config.yaml
n_layer: 10
d_model: 640
n_head: 5
n_kv_head: 1
head_dim: 128
d_mlp: 1728
vocab_size: 8192
activation: "swiglu"
norm: "rmsnorm"
norm_place: "pre"
norm_eps: 1e-05
positions: "rope"
rope_base: 3200.0
rope_fraction: 1.0
qk_norm: true
attn_scale: 0.0884
bias: "none"
tie_embeddings: false
parallel_block: false
init: "normal"
init_std_qkv: 0.0167
init_std_o: 0.00374
init_std_up: 0.0167
init_std_down: 0.00228
init_out_by_depth: true
optimizer: "muon_variant"
lr: 0.00154
lr_mult_up: 1.36
beta1: 0.95
lr_head: 0.00791
grad_clip: 1.0
warmup_steps: 30
schedule: "wsd"
decay_fraction: 1.0
decay_shape: "linear"
final_lr_fraction: 0.0
batch_tokens: 65536
seq_len: 2048
doc_mask: true
train_tokens: 902600000
steps: 13773
dataset: "wikipedia_en"
MLP neurons of a small language model. Each row is named by its layer, matrix (down: output weights) and neuron, and shows model dimensions 224-415. Each number is 128 + 24 x the weight over its row's rms, rounded and kept within 0 to 255. Numbers have three digits each. A neuron's up and down rows have the sign that makes its largest values positive.
After each neuron's rows, "fires before" lists the tokens most often just after its 100 highest values on Wikipedia text that the model never trained on. A number after a token or word is its count.

L6.down39:119135130066170105121146119106156150118127115092123124143127144138121142112126122128146099126117156140149131103058144137122120102113086133146111130093120077149118121150141112122097074087106144104079126102165108096118134145108094115132133128134107140132128135169162134155207099093163101104131098129089139132135162122116126122103176097065127149143151088106085099115119144155088103148138091099124150082145145134061136101097127174102132164124128140111122117123100141073157152124121127146131106184102116128147139113077116132101166129142143092094116122120164130129147144145090123122
fires before: "8" 18, "5" 15, "3" 13, "4" 12, "9" 10

L6.down308:147104121140156126142127125124122182103140140130093136133144095158158136131080120117114129141120113152095114153126102146134101120114101142116079152119121114102159110125135155117200156142127118118146134118138162152063116132118150141130093139133141090171146101105159100135122114137097123150149118138104099141162151058134141128143142094110145177085162150151152125122124124150155161121099104103133108159118144118104091139127109104141103122180143131074135137135105137096091172144126115146117125093130138138142110123117143128135115092126111151131110127109112091115094133154118106131
fires before: "3" 17, "0" 13, "6" 11, "2" 10, " " 7, "5" 6

L4.down777:105149140098129116136116131140121182138179151145121125106133132119158128116128133118100118100139110175093094130128082141140151127145120158182120179142116139136133128097138132140127115157127098122126097142154141119106103183134111108138150140141133137116176168160128136158125094144124145125086135118141156119141046100126115099122132132176146128148125127118125110131117136134120103147111124146084117091132116094172127116131114058119107144140103164118110109113170164138116152129076094114138136136151174137146135119082166095069113143149130159084120095162132108159087140112144136152
fires before: "\n" 97

L6.down1295:119132151128121132126107107114152117095113118141130078146145099111118163135151128145092102127130138138148156176155136121084072098110123089078125131107148165130099132170141147112126141114146095173157089149121134167071148094124109134118170141158133109069127102149099117137155136171160106169092090153128121077159096105154134136111109121131135113133137135111130142106114099125115112152100122136135149170123136181097131133136158095125140102116132102130125129131092127131103123112168107131119155128141118110093174146115142144107144140086131120161133142134124101177139132081154089126
fires before: "2" 17, ":" 13, "\"" 9, " |" 8, "6" 8, " (" 5

L6.down487:097123118125136155113136161110133109138110106108153071120124155158099146088086106127133121120137110146115142138127103132114124090158105161142128121119090097111166131129142111126112107073090143129124130130116115091078135189148124155123137145117123121116167136122143152129117095145110152130117129139097154121109095109099160135121134096123156133169154122143105138119155135126127129128160153146118093122140121116149123099126133117141137156168101154108161179135129176138116130125096116125131131147101157120089137139142144134121120168129130130111145119121110129128103112100099123142
fires before: "\n" 98

L6.down699:143128145120135116141165127125109138133109134109125099097160105099143107168114146140122143158137144202124140086152154157182132124111086145113153143108103130081127144118129121084121111122150136133120151186104114114125111128098145101102100106143133153123104131142125119089113132109120136109158138152141159122110124127150159107114161131117106118127133160082121081096076196140140135147145110070128159160151169186131113155103114129140156117139128147111140124125159120125124112120147135148139147127138101125145151097153151120086091146143119148141140116150123138078159135151124087120
fires before: "\n" 92

L4.down439:102139148112110151161105146155135097111149138080148158147126141129170090192167157115072084139192127135139142100132079149096163125125143108120174157112109126146120151134098091215121130164136139103129125109110145160114151142163132119098146083125099158157141136090124095135135146132089060139133111146084124124196118164096155159140130114155090101154153087108126150149142165123128132106132157108137105130153128124123106077125127131113135125105143140099125146176106125136098135132138143114137110125120170101151135134109129115146154116138118119100120122170145171153090116147126141111
fires before: " " 39, "0" 11, "1" 4

L4.down1247:135133143183148126150131114134107154102086142141090152114128153102135139138141119129118138154165113104137130122137101129141149132128084136147160172150163184092139099106112133104133120130137118117079154129178128118148122105143125108126109124118131129093146119139126148115135081140113131124128134136118163154157108166101133141141116159154116157111158132121168134097111135111137109130120116115117106137103140123181103179138112133138137122128130147090149122136092122165145163112137101117147146095108145124150113117199141089141124112126126136105148155131127113122153107110102122118
fires before: "\n" 62, " a" 12, " an" 4

L6.down1207:125101156077115130144135100166154111133071155108140102096159118120145146083104079105162131136133145113113127127069138107124140137132135176094157110132130119156112138120116120161119092145093137115153104139105108154153113110087115117170145126100119165130164185140110109105154123133154160083100142108084123138135128094108096116114152110084105089124106122133122123152111122167119109124178113125155147115101149112139122098108152121074125152142143147129163170146169124089100135123110109120111145142084153109093095178144112184122155140162099125133165137116147115092166101091113131127
fires before: "." 28, "0" 14, "1" 14, "6" 8, "4" 8, "9" 7

L5.down246:123138131147136092125164122149110119124113128098128128138096095137136178112148124148147135180172127140103125095144115094102103133128118174120093106105131131111102105131153185097120146149111138133098104154091121141127155138126143136104116143139137138171131084186111094138147146153144165127135172114141144100099105122149127111082138141080161111115123146103143129161091128116170164127098138155124107175103154150102115125121175163179123095115137108097121111134127133117165141163177117133131134078111170148145121118136134087118134135126101144131168111159130128168086095144136140165
fires before: "7" 13, "6" 12, " " 12, "0" 11, "9" 10, "5" 10

L6.down139:083133109151122123143101102141134135107154123103116126130043120124125123153112110123102140089086112169139141100134127172125140116088117118128163144167095154113103118108100128165139129130150071123181114117140097135111128123169130135150144137177111129114100112132175103131139144117109107126105155165112108090185128124146110182130161160148113163137137107119161122160116144147175156125102153124152177122088143133112104103113137142132129118103160143126102127112108183120152149118113115188149145100148111138123161143115135092162110104144152170103111111106128121128141169153143084156
fires before: "0" 76, " |" 11

L5.down1564:115112106144099127164136151105117133143091138158108150147078131135134115090133138125120130092134175113166129126115113147161169103092143118113144123133120092179124092126097079152123144102152137136131141153132117136136188138119125152114116167146114157169124154102128120136123129124076110136164132143129136120114118134126126146127158135132089194146112115132140097163160117106166085082105107120164115114080129092131143121138152129127121103089095105090138167129137090122148156060120127160148104113161120150118123116110164141171098095124132120169098139099098105143129128125123132118
fires before: "9" 37, "0" 14, " year" 6, " the" 5, " years" 4, "8" 4

L5.down1617:133128107153140143136110164170087163100132169151126170152125165103138107144129134119167125129123134126126108106102116137146166111101123146151151139140102118126148110137121122166083107187072149102125128161129118160079110164072116128158112132127144131086175193139128121144121135109110153128136137116104148144152127111141115115129117132152119164104146139150140103154104148131128160105118088111150115124097148154123110138151142130124150105132121117103137125104156116123137126136117145122137159123098147099117100130118138115128088093120136185147142121114137118152170115156097152125
fires before: "\n" 100

L6.down26:130084105109116120112138100144065176083146183139119097076133137108118154110164157140128129108130137074125152115104177141112110113117134170143139135131126116154166173120175146144119117111130135098109121164146112105145107125159155121129077102123134161109140127122098110120113080101101129147121109145173096116126136105079118145165113146112151094150068108109115125080124123107136119127113110081134166149089166124114125104150095127119130130176109142131117126092149101137139105140160136123123102108158111107166131113138109077155137124134135063158146153075102095116117135144107097108
fires before: "0" 21, "8" 12, "3" 9, "6" 8, "7" 8, "4" 7

L4.down107:124121143138111131128101111144095106136133115117100173133090161098135144100087106100102151162163117143139152158155103127114108087139108069115153127071093118150127133111111136157128081107151139174164130153106186125121123124165111103154090117163111147114140083150095112101163167162117122119154163111140135144153101114142086159127155168130146127105140098070108126096066179083164129118108114093139123111127143105140115155139106180138153119156134089142158133114099145155104141117083147117145107092121124139136134114123119101085151139131094096122164167124111116143121126127113161124
fires before: "\n" 38, " " 34, " |" 4, "gan" 4

L6.down1002:120105141120141144116154083158088115106176154140155134108171128121120129123153128150149128095146146133130109122142117109111097091122165132105140099112112139101154151146119149101128107118125140120146099143121144088130149104139108103122160152140082162119088125105118092168109164139135104123139116119102114102128138149125080159122067146166162134151126116132139132115148161161107097174151153122097129122114140121156147120151091126103114142173122108135095100133147131111114106125135114154152121117130108109079136125085142138116154154108169140132160138134100101128114129111104098135
fires before: " |" 43, "8" 6, ":" 5, "°" 5, "4" 5, " of" 4

L4.down1550:134123132127120121097127174083165120129144144108153132080067135090163112107107134127090161139127175101140143146123113139119177162141145102158134114109111127154119171155122128082104131096081115140135168092124136155153123104143178123145116153125152127156100150141133143124104133155132082108113097122125132142136145138112145134150091151112126133085150105119117160105147111137148128163144152151120149146130141158104115135172110153122157138125114092135147116128127163113145115127144116076143098132105166157146169149142084109120120182131070189119098087133131134123134144150095142137
fires before: "\n" 71, " " 7

L5.down1555:144180119112141107129112108155139088098176145164119112100114152110135152118119135159133150159115163152116118061122152126144147113133111111146145123138108152153153115130129099155154145146129092155071130069128122147096154164109133156127115139119151099165119160129140144095097105151129119099092105099128094120142093179149142136141161152164134147116112140147143153109106122165136160137146131127177109103140148135120100150141120119129120175122142093154114159121155158130116151122090111159150109138092102134141141175140151154134159119116149118148140104104152092115122122111103130185
fires before: " |" 27, "2" 15, "9" 13, "1" 10, "0" 8, ";" 5

L6.down828:134117126139083147150123136143110143128108128127102100158111149102122124109106156135110128150101151120146106149122123081128107149143122146135162126140151160165115087124115145145143147119120107113135151127166121144120118130140125098153149129153179080122127082125139134134141125136100117093137120102093139138098091139170162131133173145150157180150175126135121087188227106121131154133162125124128090123139116105109137089136111157120120125114125144052085112123097145138104107129139175158134159081125138121126107095127118098137089140111140114119111147132131135160161167107138123109
fires before: "\n" 96

L6.down4:155150160149121137148159144117176139137191105152166167140080117120170108141108175128126142136112118171135115127124122093105106107147113122121118123126128151118124152110100162110135146113118149122150120123090144164157130121163132097100087152103135112159129152119127135116159113141169137103089138158119120137144079113129140125123149150106127134098155151096161180121147149128136135145205125155134146127122145150144130101144122154099097101068150096096136078099120103152134148151113149135177155141134081139126131160109129101107163146134107155075153122106114141125125121165088115085
fires before: "\n" 64, " |" 4

L4.down501:141100155098108139121107127167151106112157110145152111103152129096137135136114151107120133104094105136141093138118110174139160150134102147138174165138123142096135096129099115110106061146114093111124100105140124156132137110110125163134139118110120120144140139121191122089125147120118085142108177084101094124142134152153186142094122115128151088125105097123096141125096119153120104114098124159171191162112130139178133124113169122150123130134102117136101152102105113117093149140131131115110111123140130109119131172147131119146126148125138097098148122146121160177166122148113137137
fires before: " million" 17, "0" 13, "," 12, "." 12, "5" 9, "3" 4

L6.down209:155088118136101149195138170128116067185135137137113140113122106151111135107126108132140102146140108142130160126128135123129165088101146142109171140121145105153112149126139134141100111142162138137090129125128084147165108110104089146123176138130123130105129102068146161203152119118125118132181166154101123137151154108149131129128128124121135134128091149125176119148172158148116133082109128119130151111168126138131123137105160119155082135112124114133097128123157117121124139141152127129149161159140111161115114122184176092110134191117134126078113104111157103152069089114127137153
fires before: " a" 31, " the" 16, " " 6, " \"" 4

L4.down730:092160133093141121083119114128155111115093151125125161107161107128159125113138107085140082149156107154113173113133093119086149100109106150114082125126126111148107129125128162126094146160123132155124174170142116131156101120115135141124128090119129175144123121092156158154114152127134131101142168121123159184098123120112102125096170128106156090155141163125109113139120148139097127128126100141142109171110095091122096128052152151121142107122164145150107116114149152119140108125117120157106134137109125118161110160150118090118138139147105117097115131112078139159127132167127155122
fires before: " " 85, "-" 6

L6.down534:129134146083107135130130166119105148082093131172124112173147124106121121134126089127175111145123106161124114156123101085150126138129127184180129139142109117144132120148096119137144101128102112149157156109156127137134118123149127105141187123136144120121111098170136106170129192146113106117146143103094150142125096134129135113084143173160101156120124138155118135161167133116126127104122122058114115100121118112141130153162125117112112100179062142087117138176107130083145189121091126132157152077131144128125111079130155102150118141113105141114164158089101112168115144107116110130
fires before: "\n" 100

L6.down871:139162127132142097159109158158114170120140081124127105152148126131147124156159112125128092107138137148131072125138138145101128155109175135132153101125100115168118087170121148146137125134118112151135137110114121157125139100123111112109136140164183166183111095164137130124150131153098155137120173163114145142078120109105148066091119104145136118099128130109108135118138123138109117127111106098125112115116147155113125144130129120140131105126131098113139107137092126137141115144155150133135142098141103124116087096135130130147124141133089158156127144125109125187121088108127139136
fires before: "\n" 93

L4.down237:133135091123122133167083143133112125152154116165125132147132102117121137129147098070135106138126142134139142102099081111142119140162167120129104166112122169154145127072178123114137118139116165120117140123109131141141116151159144149093150170175119148137104179135138118132108132113144114137122094139148133138106104135121121138090087122126156109121139114099158130134125149133103144121129156111089117137128136178125116119136123094091091167166104131127102120162143177099129170098131148145126165114126146144163125091101149155120131155150110090090099130163096153139118199124134060119
fires before: "s" 57, "\n" 6

L4.down198:114158130098138156145132106131101105162092140147099179111119102126157176128098154124151104148111151134122123106109116102094131172132116110126107167100110146188139103130184113094128103194095130107141157136136113111144115115109151133133178147154153135096137144130164146147135150151115115120141166134109152113138132120120138093138119144153135074102136175157106127132064150124090120189119099107135154115156103120133110115114157122123124097107088135100093149113111119158107167124159140139154129132101166102070116142150123103146130141122119137126103095157149097111118145107117116107
fires before: " the" 28, " a" 12, "ed" 7, " his" 4

L6.down948:151126102129140197119130162118096136106106125138138133118161172117104123152087126167121142135108064143152137126119143142122103150159099133156199131134115122156119153110092136139170113093147146156098101167093082154142133129107124180111166149092121118134129135089124090151140134093165120148146192158149119159141088135149125136124144154112149136098159105137135105170155115123141140130156120129102133174121154087168166145095139106127150151149097129140083138135139109117155071127134124109142141140128134103091139125097134132136118115091192105126124101119142103166136173132090109112
fires before: " the" 46, " a" 6, " her" 5, " his" 4